From a checkpoint of a small transformer trained on Wikipedia.
Size: width 768, MLP 1536 GeGLU, vocabulary 44134, 105M parameters.
Architecture: RMSNorm before and after each block, rotary positions, biases, normalized queries and keys, capped logits.
Training: a variant of Adam for these matrices, 838M tokens.
MLP neurons of a small language model. Each row is named by its layer, matrix (gate and up: input weights; down: output weights) and neuron, and shows model dimensions 368-623. Each number is 500 + 40 x the weight over its row's rms, rounded and kept within 0 to 999. Numbers have three digits each. A neuron's up and down rows have the sign that makes its largest values positive.
After each neuron's rows, "fires before" lists the tokens most often just after its 100 highest values on Wikipedia text that the model never trained on.

L7.gate1452:494529468548487457468565517521453435488514440431548537571518533510465537453499500520486481559471476489533506467527497530543487477479514439503468490499525523487519548552468467444520481500426544533500460532471445484548530514483510550506486551513513451513496466443492508512545576546435459476493497486498520469521454552483520467491613420527469453524486467448520475514535459503528475407499499541399472496555507476492485516458458508535473528486545474444506542491523468497526545595497542485511503555564505507473501448455570491444515535487460572488541490548497506571585501535507495527547458525516365545444562452553499502510553553516539470475571522530492471504557480434489520561495500469507537609486498401473513453482468553446502500470463491545437551423512521500527460525438477
L7.up1452:498487538547518394525481561546517518461496517521520444526485471386465594516486562519365480539501495487478483528504515506537523465465530478531480483452492524517478464446484479470437551527584452535467560516466523534495577493486590490531499449536535580475498373531478522478505607532505513473496458495540557587515506450491547503505501452456465486491408478448450510435513531508514527467474467482486502575453505483532508541459469520507478575516533516473535521472580527516465521544539513530485533408513484562497522486498507530517471515606478570498515477482422468476517475508549520498529534508525504555421499446492401513454493538507464506557559536455548498502585482467455511555525527531556457511491447487527524548490466499508492526502561525448496517493457479441542503444494524
L7.down1452:509482478514584534489546452467545520502446462516489473502484527485499496445557483571480507430435527595553469527465503478547507518549569536486533480515511546550542497520451471543492453496487528508531466506538556503508547532530469557500437512403497510516486508483478406513509529512505475555544478516471479500481444494425467460498539491509498509487502583472513547509469476540564490507496570441526591543530441522478597562439502518476526460502562386476476492463416565494556477563478464504536460500546517505511450529592460497541454543563463503511477565528531516452550478454531517481509432471480518565594578442452492497518461481546486465452482506484449535478412518578488415501459542491531582518513504458492542529514465456482546539536516607473529529524503507500516495474508537
fires before: " in", " on", ");", "load", ")", " at"

L2.gate736:473567478452490472527512520505464503500482507546422458544517529507454517470505479520520480517405502542510536425526481529470527450518517528468520456497470534469566490501523524558479462537472570466514587461534537507494546537442543511460511453538494493414508552494509434471445520459477530493482518532494531524475482453542460552556474499446511513498484492501490579502543488440559446627409521472483502505483473530486535489495503550472493453500510560509439468451472456551530537557502492470431516554513521481547466586496549433567548441497505592516519438492506527483505524478435472441500536499455500489434516445545502423500459472494496475535471524602566532483520497434496547508559463514500511543470548549462500528491557511557511494526492476448466446576567505541536490527483544
L2.up736:474478480461565517496488497558442532419489512518491496523460515518506539464513483524469544470470525544465533515531480557453445411496508550518495468488419504528499563531446471520495434511465465570493472548508564485483483465445459498509554511507498433483500553489441483491511461535510460461582551510530536467460457552504550448503513404526586523550495606532533527485559507477567496471457507530471461554527507525494474448455525531531450486473437521484546491462518471491510555519601503472541461554466466529477452549481522518474456517559535515504468521552539573618413529545492523425452537505479514480451459460440471506564554501542547607490399475430578443457472446513522446515486521494451446488458550543525510528462457514510502588409524489530512509495524513501515508530531443
L2.down736:461427574504508521513637558517424485527526440503498507513522507569469503511500471528499399587515501424543515540445524579523529555468490465529474565535502465480533566456474561510465446537541515533595417503480515516489494447562471542484468517508482439444602435491459501532507552471501516558464513491526498400578472531510468521470504530449459462489503504487458488516507466492534413527536443505555484449497494491534512451468463469389518575442513485500515478500511551545450517519497519498505486421465572432494558487527451457512515485408499469490521581506435535512484514454519460501481510509517490447466522547502489476534451460501539444424505517562477550524548534441463527541508532490494450555501495501554499484462543436551483507537512475455512467497555493517520464452612503
fires before: " |", "down", ":", "A"

L6.gate975:477541465482475507485501537417581501518516527426496501386541449500497526498521471526477517496446534581506470506437476534531513594493470585549497516418512475561509459423555514507498472488519390456520478535549468544517530483499427492521549497566487508518580505536518548500523516576531561544469461483520478541522533500459464506501418472524470529461465450486546461512490500516477513469417464505528426444539443506513519428529558588479552534481531520494532561493532546530491482525504500518565476506440583450501429518581453489471481487484518450559495525516424531503449424463449547472461559408539446455406510531484517465469549558491474529457525489484455463432478525485513493471557486542477467461511513496488473539503503537474548447445447453525479568555539505531580459414540458
L6.up975:476409468523511462526447515470542476538460489592472526487519505520432496498535510556498483478547507515510553475514510465495483490437528438530436445498492533462473462505511546478467527514477519510503480513480469536519506440500503535479522498584435542501504481536494448488605459457463507520452521509476485488577550495451539520417505535570527480444477459461494489502499598489445495552538502600495527509520513502618438499596508546542468517559521500474477457454546464514429509622550488541527482543538556536556499490556508473412522488521491403496518540483452490506559552527471583519495513460515432447473529415524505491546568538442509455460544555481472531470468565431533560498587539456477439520445481505511571535572485477501489455506472566564476568426524524517504555537473528
L6.down975:519435486459536500514519469449503509495465586483502461449540552578512513484447478537517538562478501500540547444509483496471460495388499505538483443441511473482576483426535519525477541494520462520450394424506494526581475476517444550487494473555536503528449508566500379408515487505437446444486530529497467465541579521549507435516487432575488491423484523538436474453575468435452484480512516520540439543501517499495465525587500497490474563518511514453478531512475487420522450474548476459490613454493502509471521526531462493459582460507477484428536490586516490478476569433487475473478547507575492548488583491505459467525535565416590451443538458515561543473423448448561487465427469495547450573479478532500527530588449509444492530474515556481499551509456529429421557461548545
fires before: " by", " by:", " in"

L7.gate589:502552441543456509529517443447475513487487453489510507520557508482444499446462514458448488524499531490466527544518477501457561512415580457523531520501480525488443494509461506501504514450462507557480488441532472476552481543501462449451540535507488454444599492541470514500490520434457493447435410497515552473434449454515468484523505420520459484515464506521456508494520504457491448499524461445427485475498535534486550506490473537499538495392518515554398528490504535480482457459513505534423455503500559464498459513469503473478561558494569550578474499527602509471577533381448497413469603520516519528492490428492486507570516483532470488485521448563464500552490487541507559485497463474461426527487581501502514505498498492520456491475528537454397480499521540476509485561472542
L7.up589:436471570508492547500534500537508478466511510500509520561465470523558551528501507516534507497486469535458493428517510361498502486506555463491573488484471519558462479479451448492526490536546472561563517434463595530445482529438526516490535516423499458479431455528487507528416571576494569437410532430502521538441519451496495539491508465462524457515461467495503427538488525433433452554524501411476520505474493513535487512473423499508518543515511597548500473482531435447521511534533562501506546535512495520511534498504477480506430491449513521488482494461517505470491511461595486514494540547441565490488486501514470459508476463501468479504519384450506528471515457538478518527479496408505469423575488476444500414447574502478522502508466503486489483562485531483465487519488487
L7.down589:505514538467516444555517443495494510489458494445559534490473516497487485501482446472468452490482507495524496447534526545527467559505497509480513428445470484576505546565438508512525484545500475516469513513508424509500512494477463547502496497491508467508468493465491430455583523528512501520498522499473540518537564481546515529520532563514569514485455519487517496505501436443613549509478589623544503491437559506568528541530608548594471481503515486388492540492513527463524487423519542521542541462505482526416466541459539514462519507589458503465476479500489553496489496560545511576480498462454543540445489490486578509459415494489544542438457587504513551479553508500504492518527415551534532601451447487458483512523470514526473486515502464540463484508515459499478498528518546
fires before: " |", " Special"

L6.gate973:482510541504596529587512508521595509490515536504461552447576534528482509425517498466514498560459489588551447531533428558563484513573423506560534479512517485453505451482558462487474496511489527475543552485513477497515523521482446522520480547473549510480568466550542503521493544527470462483538532499520456535513418523437489467513477477619466479522552577518538568490557522467446485513521431433455459561491485480468464453535541417492437444541486476472520491503538547487552467547553563468537578574520567537496530543465487428522515525531478489501487522522584508476557530480462464486513509556539522634477601535549550498492483520496497510458454543495551493588490512520492472475495527505485518526503466502393510494541518535469531424485533430451442528426459479496451453528543480
L6.up973:506481528454508541508494536453525529514520489535486494553533561518479474513520450577518492454548408409497517608525477471483563510489529502526495530572523488443486544467520548511535511549507536441550530441447539470558536547536511500480514433496450505414491466375512477442561545449522493504558444516474455515545519515536473574503504545521535540510543548539572527464470517530534427548430489479518595528576471425534512534549447479552520507506503492528519550503448512519529607533478571494487476522590536521504585495522512454515488504566556481543522518573471461520488471536469572507521510507526501459498504508576462517464559476507569480478504522579546566491501603495481531548478469515512458526463506492538503460520447542500500517514532483455498510558517552422484558499529483
L6.down973:441539493514494508547508531514547480477559444539518536549458473486545458544515509531518591474521487498577530550533481543505492519559467528521485439512449539401476499478478464472484507520541503430480547488473530502494517451464516488506458541476541513418538483575487511528460481557434500476466417488467485499498509541454578519456519521423475524561451527450543504493536468485505466552511452523506493504516498490488479518469491495539509444541539504454506458472494532542468491533595473541522472536504463552500538509507492473483510514529483474512444506472448438467514568474462457472483586499438548518463553600553486494482545500540467458477527509437603452582516512488497440498496468594570510462553422553483509534525514553498500497585512516474463493560514477508491492482471491
fires before: " the", " that", " to", " his", " a"

L7.gate599:481459452465510444482494488465569424544529488503437477544531583505476441505454444514492531570534447496537496452535527491526481541505583516425434494426541435514455479530474514485461466529617459514478488559431507536467478466585496491514460496485552575551463447456537495534504502504532460585539490502549503529485498431507459473447443497567460460482496445463528504515540402503458497446463508519530529521424452505529525526629517554523476500506525498511458540490451444555575492457459484497488469523494502523535540504471501532446512455487508515556546537500543455464540509546432535428500449498480443456458544503448467478523518549464511546552482481580509587543553477485521384526508420466479504502553569508498502508512490457548501557548460471538507459497536502458503464472481526
L7.up599:490560531487555551470497506507521551578471516563590484540455581473550550428453592507439533555512563508546541499525476470464456535582571523463535516457538470490524496455471482447413469490572500543485517517464563472469494493446474504537515518580457546551433564473522542520549490469486528487462580416549501506488478533513503538494517516489509450500471509469507477502457513559466551480499532511464490552486472427503415468558482453495505520473484570480532521481506505496550493572497524466546515461549550528489456432503527448445517504508531447479547469446481481478440537508464482426472438438567507482510522511522513516487530547474515489526446562508534471556477510493518555535463452536560558523532535485447606468514536519591467469481526521462524479482489469363467484537444484
L7.down599:424520475447480579541473490491454478530692489462421429539476451477584437503483455521453490489526490484475505391410535527515502501464451448484464447516516530531480426487490521522485487491475446458409485515523505473563483450532498519561524463484486468466460505451428518466432514465465528475459554562451519501540513455558509540526539425536532476505506448540459513530498508525425460549543525522550498492606487550496542482431465483463449502532518478472479447525562496517472529502509419469452507501506397502479530456510476464560504521501486551449564541518471489556454448556514459490492497554480456544562427461510509473531431467464501526490535531538491507447476482492510524579534487528548492489523486511498506440511540478475538514477471692464479531554456417518479510480588459
fires before: " |"

L3.gate559:471461495489504476451515500564508490482483481619465489525444469440485487498516520570524506458489519460531458477481436538478520514548472483507446495463534526572555494493491444567520516494533518537489423548536462485503480522428603476540535479473470479475538519506503541484456523524512517472483458426485489563482484457488456527463516447444525423473547424476497547547573490416444449482484497543456517533465521559545482528467449475548503546471422434493509536491499480485605556494502535471509480556542477471523417463449444562454439500553516481567485556442512470452490382545499505486462496535542581575546484567541588522575487469565486498435511534483459490493461497539481506471435547484486527513528515474488525505447511548438501459510520495461482488466595426470462461459492439
L3.up559:502490512476526480551537497433519519484514520490517455529511507577482519463473522471455508442507488543558501494514562475549478484451444510496522535449550504497578472486490459477478485519468502512504484521511475475509551524515482452500388530481488499469443463470535463511523542492464562529489527484440452526481463494438473467478453499489461510521470540473521523529451518563487468440548444476541412497527488564418506473494533511522518464546537489516512481455524437387516474493509501583501505423454488520588547537564458500517517443478502537536449580572493463464523517555434550503484529457490528434515528438547538454468529497523483503523499485447424530539447518550534485530479473440460503549466518429529451425443583496475536518477586540556488526516511497519529478439522567
L3.down559:465507478500466529509494535532532487533458496579502542497456516424545445477521453539451469547452506467449481445462475481503516530539528551586519518486446488585492517537471504495512503458543528497519482507491489471522496505480532521575570477510448531512507553522498520486477498502457492489491477502548534491482543467548513536469564486474559471521529465502498524508570474399517499481480514584465550538500522419553451521494481487539478568486407472455504469475484524571579557499506525498500534565581532429505447451371477549442428558504475456561532444487524526527482462470551455520489513581482554594557417550507566551569452529533498487427512511552517495464498495512471479476450564493540494470511488490490544610525417522533468485558452494469515511512539478500463502540557435
fires before: " |", "–9", " (Ind", " to", "),"

L7.gate729:452419455504517451517471468528458556557506493459531525527515482488501528496461517496471531487475538466464580518560515461555535501484465572457486419485471495453522456506532504507510444440431492527516540499400446528472509506555507467424586491508524490506465455434546493523517489471468520493557473474503564582420498461566436523542548484477483524428497479438570430493499482505578568549474435433501505515494529549424513537484475498552563457496579496505508465443476479526427462441484499514515523512562498459574555502470514494411556483491486481510508486463483560534487421471491478541496551495528491465463492445481558499507471456495512510458530519487490497496467490500418541463459513508497475439533455494493519510591569457555523432459478502548492494429456566442489447498420507
L7.up729:481535453534509559518448463528509538486481495566502518476461491462524448482538510586465484480498585400471479492548448478573507507537485454580514518508454515485432532530543495437525553452447548557683428551416462457513548549525520494590495485446503481463474503510488498571489495466503517536517521503589538502481517479515527508437550438516571482486506558511418508456526489472478471504469478506546490419495533438517499511442538471556471507508496526472463465484550600495483490499462550499546510507515528477540521521441527508467574572537528481490504429550480528479455495475490476484487559482496475458529452476513538485463531529501527550543480545474495506485455474506482582539573537495480460503478459492432483544497548510487511548447504513516482487490486532530474479560503454
L7.down729:516500585479444520505451559405536516535417563486530476443485526555545488545462585558501506505482567479531429531500472496595487398467498458539588541537444453527495482510487478542481562504511489515554511521531498480500465447525555477574564495462487508513453523496483515492484478485498483537507501481540448528525524445519484443478502409547472474503448568558487550584506526471564451521486413508547500485475532502466432491404557483376411545406448502498547501573479579491521465536516546473588506492425570467505486527551533523547525491561556477474497572498458506467528537460529489469471515473511458505480478462509498494550478480477501505479472508511483492516448473547437489423487516504460548508486542518507420546471545487419436509519497552530459463508542535492430541489426435
fires before: " |", ";", " —", " R", " -", " Co-"

L3.gate1184:471366491521558469429475539478523520505508464441443555533511548457469531474462544501492491569433482480509521504493531507571585534482547455544523500493575404530474487426548481463543519498452547488493463608448478457465590544536467456513476499477537484498468517558491420567475432512458540488546521482484416557531479454445540557504573445479472428529589519474491511484477519520534511511501392497514518523458532468454454435465493466478465499503530529530544493456412552526465559452511475518559508467512567520524517542505492439482430455485523529612529509473499529484420531489512463443581452526493496528500488458524497508531472589486542431495628545465520470493512484465555460447516488535507513481487489519474510481474505515492454472471436459454496442483531500449519441504507525
L3.up1184:462515448520515418581494488538504491496426432499463463578517523470514539514512546493449565484461470470545528434462579480484488504525569423536462485471513471516530447523544508495600497473481518501474528471464503512492575486446551531455504467472572511523463493557468442476579431441485455544491539469492496459535468489449560499534553501467500502538515527466477458446479544542515436466483473492529485459492513561508519498503529546497491464503458499586443522418534521534514514547465460486488453479548486555467540519505534499483537441522544555467544621498565566522476491480510487506478490542441540501521507502458521482484507453484503517523476473396445512483522538539524546392553480458566471424479554483512592476503484408453471465510466525482462441480565512435459489486455475
L3.down1184:532562476478509524592468456553470465453500528541552475496503476540530454495555452534508490438542537536501529535504472491472559488627517514513508430497447569456561518601484517504487487532526478499457518459566515591560485467453560573500546533511482526492499529485466508434558508434508472503449468495510570419478506491627455492516438508504517564517443447560454499474493479523511489517529459506493497488471510530500576520511461518527570480506457464506480482538551495564509422591450512491462491434470450544433558473480516508528602492468516492401472480522507480541577475520546546509411497474490502502519493557552471461430527438513458599491464428568469546490475483518449465485481547496492554497536505497524474530500507460522518474537505482563512557511455474499487553531478465
fires before: "\"", " -"

L6.gate1280:528487500463532466398502443488524504469534543546575463536525463521563495435494478498497516496430530516566497457524494490505485443513546521482513521487484502531465544449444431534525484498501489499477532476459543507529523537498501519474501518509454528499516495478418487485510498515485500499475533428439498482527457425494525440496520433441492510492553532530510444577491475426490486562515516525420470459462568548491465507472498390468392471525494526496520423539414535513483483408443530491476507555487530491477494517509470578484538455426550548543458447549446485495430470475489492520533519455478470538533525523481532525558595476553476492525494526546577492536479477510474439485456503546463506499482597487484466517531501494421536475495453445475474539553509440519535458455515459
L6.up1280:513486502577482521490470477524556543475472521540415536489529521516489532555513493520482472509461480518477466572483507508453583514509521494494513509475491450540470531524529463439521490455529432555599626494411497492493539526467507545486590505537531495508534439456573447499523577584520552548495516410443492520496465456545498548552442522548472525463454538518444578533447539451508520512497521567542395464502533466536437557532483543530495516479502504463521518521512483475475395494493446448534462497495592415515504429503542507464526488455550487460473486541482460527547409427465451541455447512548519564512548557483499508527567474541517587479503509529492526442538498478527480476560496621521492505458582519445489489500509541461557517543470471524448495577558463475439489559471397
L6.down1280:426442506542525494578421569455555565513486502499490519451505493464485551526510454521528515544481484496487500441532520479486483462470496465498577455502480524536560416524520467483520499459489493497498486508510471466498482437451484500575535495516518546510476578464524532537390481528571520561528528431523551449511497485420492539479438547538504512507514543551442509454575573554479483472536600483458545443495493525457513497559420528504496474567485540456464493499432481445475465552572467517488532498515547420428460542560573470519401433414521457469460426428454518473474522521447455471567564500494466501516482498558544499513461504480498528475450585463465397508479526563474508499494470465505513449531500498515458462504491526516491468529520531593440541517510519500524486447492562
fires before: " |"

L7.gate1155:486492490528538444477489471499501473502608531483481490507537482441405501483531441544472496525456487499552496442477460423536560517512497462472474401468441535507556500479488497459552489505462542534508419468440498509525513506474510467489444468478525536450556520455538572469559503446509480548502484475500482479531500493492536515503584423526414464480483459491491469494505516562564518420485421506457470484496500480441568522462445535541540468482542498463428537525508575505494472473490509483472497544548556437555486509525473502435517528477511477533500489468506428591499496541468483444498507586502481499438471421502590507518580469561467474526479500467502485496514477482437533600537485494496524470531435519507524537542517483482517489447532417563485520435559516483468448540455475
L7.up1155:500521561531516482486508496486536533535468515474468481568539531487441467433555466513435518492433535519582455501477542427497458509519497467499480493552503520532603491502545515506520528517476527481490361493496425513475500574443488485532421495498472462469515517554464478487526503424504461535454596481453487521564454480488506510497548413504439500540451508522499447445426472588513526439446464444477509529490525509500495576553486523522527469463515458505510587466463568546506492557541506497447509521513469510481508468555534460505510517536618482532424530509467487561473523476536435463422509478539504467527496471579553490512521520548462509497486532495503526455456510476500515451556454463507492460551512463459530491519511449467494439476481468478553536541474549470539505482489459
L7.down1155:491451580488441512477512512491515506508554489515531502571467433497495501511482620490507451486470517430482427431537512477462500438568515462470505512504548598529461542481568453521493520504539468503553488546511534516446506523415543472568482498502492464507484532603485459471454544465514449542460522497522499508531522470421508510515532490469548498522524511504495522462497484511477467468492512505527468585487497501472462504509573455517487455466476528504456456471478497544446474565541519507484534464496508503502543487492592450537503490545521473471436509501500533443457475491550506493514611449549502443484532524505499495525463511514519527537532536448479486503393550495544452536549524520500442466485532510549470523505542416512489456551529602624522434565483554498517488551498510
fires before: "L)", "P", "ails", "a", "op"

L2.gate1102:557493474493549469504574552509474490533416540556511485491489472493549456468478523433493510497503546509426624470539470561536538453533575500537428533511428480433513450501529506509528504538540525508471474498486479485484579436483550517501547458527477448530500466526496495475441431476498522489496512515487555476462541425479450467535543544520526521435491516531485513497486548450538464534471561454539544450528494487514470536508444494554552464542521525512429472530485515597457489400426464486465516514549519614528440504463554539516539442542527567440604538539463458521480508478471505536483467526527532478495512570458471478525424492480421583591537507430476498521478572530487567478541495491503478393516493491460499462568533479583502520531518478526466506403592466608487467555497517
L2.up1102:503566550480497419541487464522466489517543402532458450468500575523531560527534574530449518529481452460407521496450551467449492508490452473451526496578500434414483469521524492499466458523572529497467565455451517451451458472499505511615538444497578527526469520479528560563497532541436533463509530506491467489419516453485444530560569552496521500548529572575597454495478513508526465463464473496458484490525511455483432489543458527500480521464467523449496525487493473456548530479495509502520486507512581513517507530482574528470511516521454514449526480565477432529561408511463540568476477526452472490473468520459528429472510534533532573382569545470499553507490475488495508514498490540440475495546556547490378529483479413491448469543521524569479521426515487479588556452562481
L2.down1102:491448472518536556456510498453521535486472549520519524531486394467516453518502433517510470532455558512569530516516445533521490498524559502555472519439542571578510497466517489486503540498476496537510482539511535530526458522507543494357447555477429478474535546478523468444472454461542511539478472527533490515546471553506556491418452441472485506487507403488423562509547454487463537579542505544506498502485458547491609542463583466457501442544509503516510474470472526550439497528467503548504540523512483480496495492491428471572468467464568489518510491413525590497472565484522434422518530425557542509475552491503465557540444385491420389584453513543516472496528487514496502460512468460583521489436487442513599479473520541529508507468457490426488463539465484510406497560432549
fires before: " —;", " —"

L6.gate109:558577546512471623558463472464518573467493480506449583457482542585606491509524495482499488513485439519508507480507421622453511462583536549575518507517443468470574541525472572451432503480520557533497488508544432556514458538512539560558447507571533529464531475514529459526549529513472509454472495506493423456519416484498555530537489498550515495455498498529498550505490484496478466456492528506556477465515471456541579437518413436521494537537509554501454505495512441407520494476526562461568495501472509493505438508490487510521469498516560466528392438473458469549524477479450440518499479440497417450465489460498531525420444556518433489494449572508492580489572421568507482463466513548375588516487484513424507545449453529492492465508510507436536451504497427433476484491518418
L6.up109:443538457448531520468521477530501399470451458522494538478479513599535490470475515559512530466506577501519468516438483500464520545522474514512519522456497512433500534489572502506458458422471506552471493522496569521426550447524512424514511509507483494498491500421554480383517486519533499549469499477504531522501555517541541438447503547564561521480491446551544534526504482458570556556534486516478419487494500515572523516485558463467477505553476508559477485545504498446566471456474498451528501515423432414483489399506486456568539440492465442484513520562495493524468526505484526431502508432547477509494556429504540520477452410541487514512438527523499470423449539528551412478558484469431463494471501530468441548483442443478518492494492493484554473495491519485587536510526508
L6.down109:537504510529438434454446482558439489459567530524517457522506537461499531435447548558464493538525494517480484478522467478598495479536554476560442489529478552590566528508560487521451521542493484430556517500512442570483443464494507540508534553427459535511509473505445438507514527424494528532490512536462549493471493502475509547471421430501475485480487530438476583474501511427445490474456509505532395568505429436488508562527476503537555534483460551492478509530495551405473527523540451462476608354474514512508442549502513515478503475529464471517511436510511518445477469531538547486473524503519485582584472545472532570519573474486450541515486507473482470530497451524530546561558488481487556508548473489447486495438585525494439537567493576525483401495481473490494502468432435
fires before: " |", " well", " with", ";", " and", ","

L3.gate1247:507520539486557538517496493521537496551463505451561489509524550461528461472485486499473490498583509561524527456562462554501487507491431478530485485530454459470522545529502556447477536554484486485523464457532471503493524525546434610536530464446435473472512510491507549427525496526557481550502538552510481486478459543502541426530458501496593537479495483518479449534469526498458524608549502536495585534541555382509545522492512517563535465426451434483426525485570487462488463515526480555522512507601562605506486480466533465529491439615565435511514396474553523480521487440449459493372505487470468541520513546583456427531467434453531529529450449482516518542500429445485530452523469504533468453453501454484479475517479410465462497487527539522476525496498523436499503453452566
L3.up1247:489545413468483503473507473462484538458490479481488556469545511516491566471469529558500480487513505478522506520490529512581497506543434572538491518519493447456456439522527535466478456467500543425398465530494462495460568452499565515357515515512560519442463446567453523488418517543498557551476509485484498506507431462454490505514514477527437453506482491490493578512542524449512590526445526527503476494437494489494438480520475544413499478574585523549559515455477477572469503509559508473467511504518526446459543534419467496487545529473538515454565549529531477544406522515455447489495486547499491459493506597510497513492552490469532482495509557475479494528532516612468493545480538566529515522572474458476492482495402527546560484504521508523505476610513470516490470496513513
L3.down1247:520467575586518530536494495497527524564517500479516461461499524489496412529557433453469572471565497513516527518436517525450489460478515451501529502571469539506545519491399469472461532546468449501563527459495512543473466535553452516641492441411404470462526552424524467503537449488529480541477546527486476484483458508501535423544454490438591561428530515483535465494448501506456457511542446478462500478532510486508575428445480445598460523460419473448416502548513486435530455582428512548519466477491514564518486466493527506537502495516517472542463405504505531470603502489549572523425473452481492579509488484533499429499463474458482422509504455497512506512523421419521558490489462453511462450463469532473493478523521471460473506533527468536495534438494500479511496496479552
fires before: " |", "ore."

L7.gate556:491518495519522561479471538472557528524509469551502526494484557510464528497494526493479593587499514565513566491530516549529544477481469517511491488573504511443533525577559527546478496467545516508504498415523485436448558489572459452480492490475435525531514529463591564433554514488594408524495502400508501453466415490521478592483505617470557503541578453558416433591537472450462541511424400496506518500508527444465489432544496521522463483561475528502450511486529535450492500472517525491542538438522514474482487473438519520518508489482453476561421452510483532515470461588416484511541541491546500456509438426476616578552564468544497433494546481473532576462485499520445448504519553551487416540495528524510493568483555501491532444465516448519513501504541441479511515490526562
L7.up556:515508500546438484582510531555497514494443512494456462537453534463551465429479508363545494447570546573477514569487509430550518524599473527518484483541496457541512442480442496531470555577478473526468500504549480556418526473546437531469512542424418528467489565488515473501441549486491477432474537441500512577550508531510487496465533480443522499519457505522508542466475534465550522518496396451487536508596528514500480447496478543552566503440475505483461555422464496517539461471535515512497467452513449486482480471563517524527604476521541490525429513508494444487520434428441524510528546471538471492527482526430535520479487540493468504469510469499488440524500426466477500484579510507487580438468485487505523494487470504515538476492515538502494507542533489490465510498477442
L7.down556:517479505499549509515388511529487556521507505474499491462454491561556465504540470484525412445529557515500507552472458482554549527594474515528481478512409442525517542536511497495502458446477524531513459565571549531514507453430504509534527486358466491564477468446496493501440587507563513503518564514437503507531473437517540527473512511442519490468436565590508499526580554489511471524436513515545450549531525488523524471471514554532454511511539446493499464463487510525499489473551434449550394471499485393575495467497472470490526432520517486511557497531497469461480515470452568469506466553570491484490483518445588485508436513521509530474474486531503479489437531521409444455476518524495519413499530540493504525469491484513426522539452633530492484476477544418481437482471462
fires before: " |", "\n"

L2.gate804:548502467506445509560468556491578397493530502471475501463510503498479515494466492491496501491430503491503510502482565421510499560531563523432503483560482444449523567559486492516562377513534496468498454529575577503488509514486511487489572498494534513523559452571560534489548481555559510502485538602444514376476465474474533529537532504475578440515459511497537483493507439527543518570473449397532551500485549500530483479508550496501438485471405478545419500543528477482468468519505540475493531492528433435465502414514510477466471461565461455454486558457456518515512452542503512471467438533525543482468514502534523519490461496561540480534472455506433563512505557454489432551507517511497531472516580531515492530484536494502464496546411520520487484506544462560514464455470538
L2.up804:417482555571473528504494539482594500519477515557519447507505539535583509559538538566498487556438445504435519556466447492529475476439474548478440501570475450489539528499481471501403493475456415492528495531480547526516554516456446487523532534479468517493491567496498538480456518516493441528537532535432446474481497529530572567487472427502525489551473497558483442531535522474445512493521546431545512489501533513577485548464546537602424538524523514466477523511487533473583559547450460576522475502515569490500522472502526469488470502463439447464464498547564527502473494538469534533550533501508513479430460578515492506464516537459468525512471478546487534462545552502547536461488561477455501512529515479480475529468456547527509474465512536505488458530481544460467539489435560
L2.down804:457385551476470465433452504518503496465502435495472550493512512558482468539490520541525499584486464575386489588486423470510483502530543519446505492473491474515576481467523565476471501471520519518459567462439540479512475458543463563492549462487493548466461518437516497504495509474454497505532507473616460482545505494506500508420530517505490531501473505519447474510511513470528444517470543523546519488468523525552520487500561560543475477545552513459494479478473460463445508485450437550555461521471505546495500572463504490571482502536502500457504499515485551365396508468485486524485500529513513537469514575547509547475522544476438606495470486473492548409458573502489487437495540482529477475503534439530473484597486564522495459500499474459474424530513543453476443489503466
fires before: " |", " of", " had", " were", " from"

L7.gate1456:436461537540467578521561559513550516398530448480471528506491496490537514470477502519562475461523419482456517526445547500506520496530515583508495461559498494526542494480496460411551478491551445502465514527539529527458487591562588514571578546462441542509491440518461485578521477489484500506469522487562514527471483511578548537564482547409564438538438492535454465524478515533553467563486489513487503496532430456573490448454515525532557539523522590512475567517493472476483511552489493529528563525493428526491487480462480413478533480535509512526486524473483552436509495516510490504492513507496538591488578523520476463437495505469432467600551528546561451510562589482464516537526526453468476486404445465518473446478525519516484483511501495482502461556542442482492515512475484
L7.up1456:545490481483474498474498560470496551452496502474496492578544489534448499484528496496500478517477490463549532558567504501489557518467509542554519495531514504498493547494492456460455491566451494520554560491440449493567489407528499430563565523494538519443497533511482553435497496511473433552478494504441498518572500493597424533514519438469524549616539535494505521554535466492509439549567508439519546496532530527450524525517526467449526535506449451466514543466475491506466503454519489502482510495496528450493494480493467443501528470518545542528588489445515458562527539567476437500519521467534479555509538515547509544519439508589459476516524458579539473442513477518496542537513468481405417549438492451392519532421534475522526502540507471533550492481510482454469508502513522
L7.down1456:511541592630448501541501528492449535504469537505554495544480577467502463514469499525503536526515451514504524550536564454463426498551471543488520520500464461489519546431496461481533505431540476462462512499502475582509529560515558563524453554418503525572506508524500503490505500528513494472474483526478558539473588554460564560523510489448504379385460414573503494476543604525479480545528455557496442507483436485577456522504515498548502489495514571541545525494497483524469531582478483533519517545492485481522482471512534526530528516520532539531477594452470497481549499545448492484532509488480523495538482563483418466495494517470463516549518513479544492506483545465448548443483507485532560463505469555518487441561471547482498466483503545491460506508492388472538510522487497
fires before: " the", " that", " a", " him", " it", " his"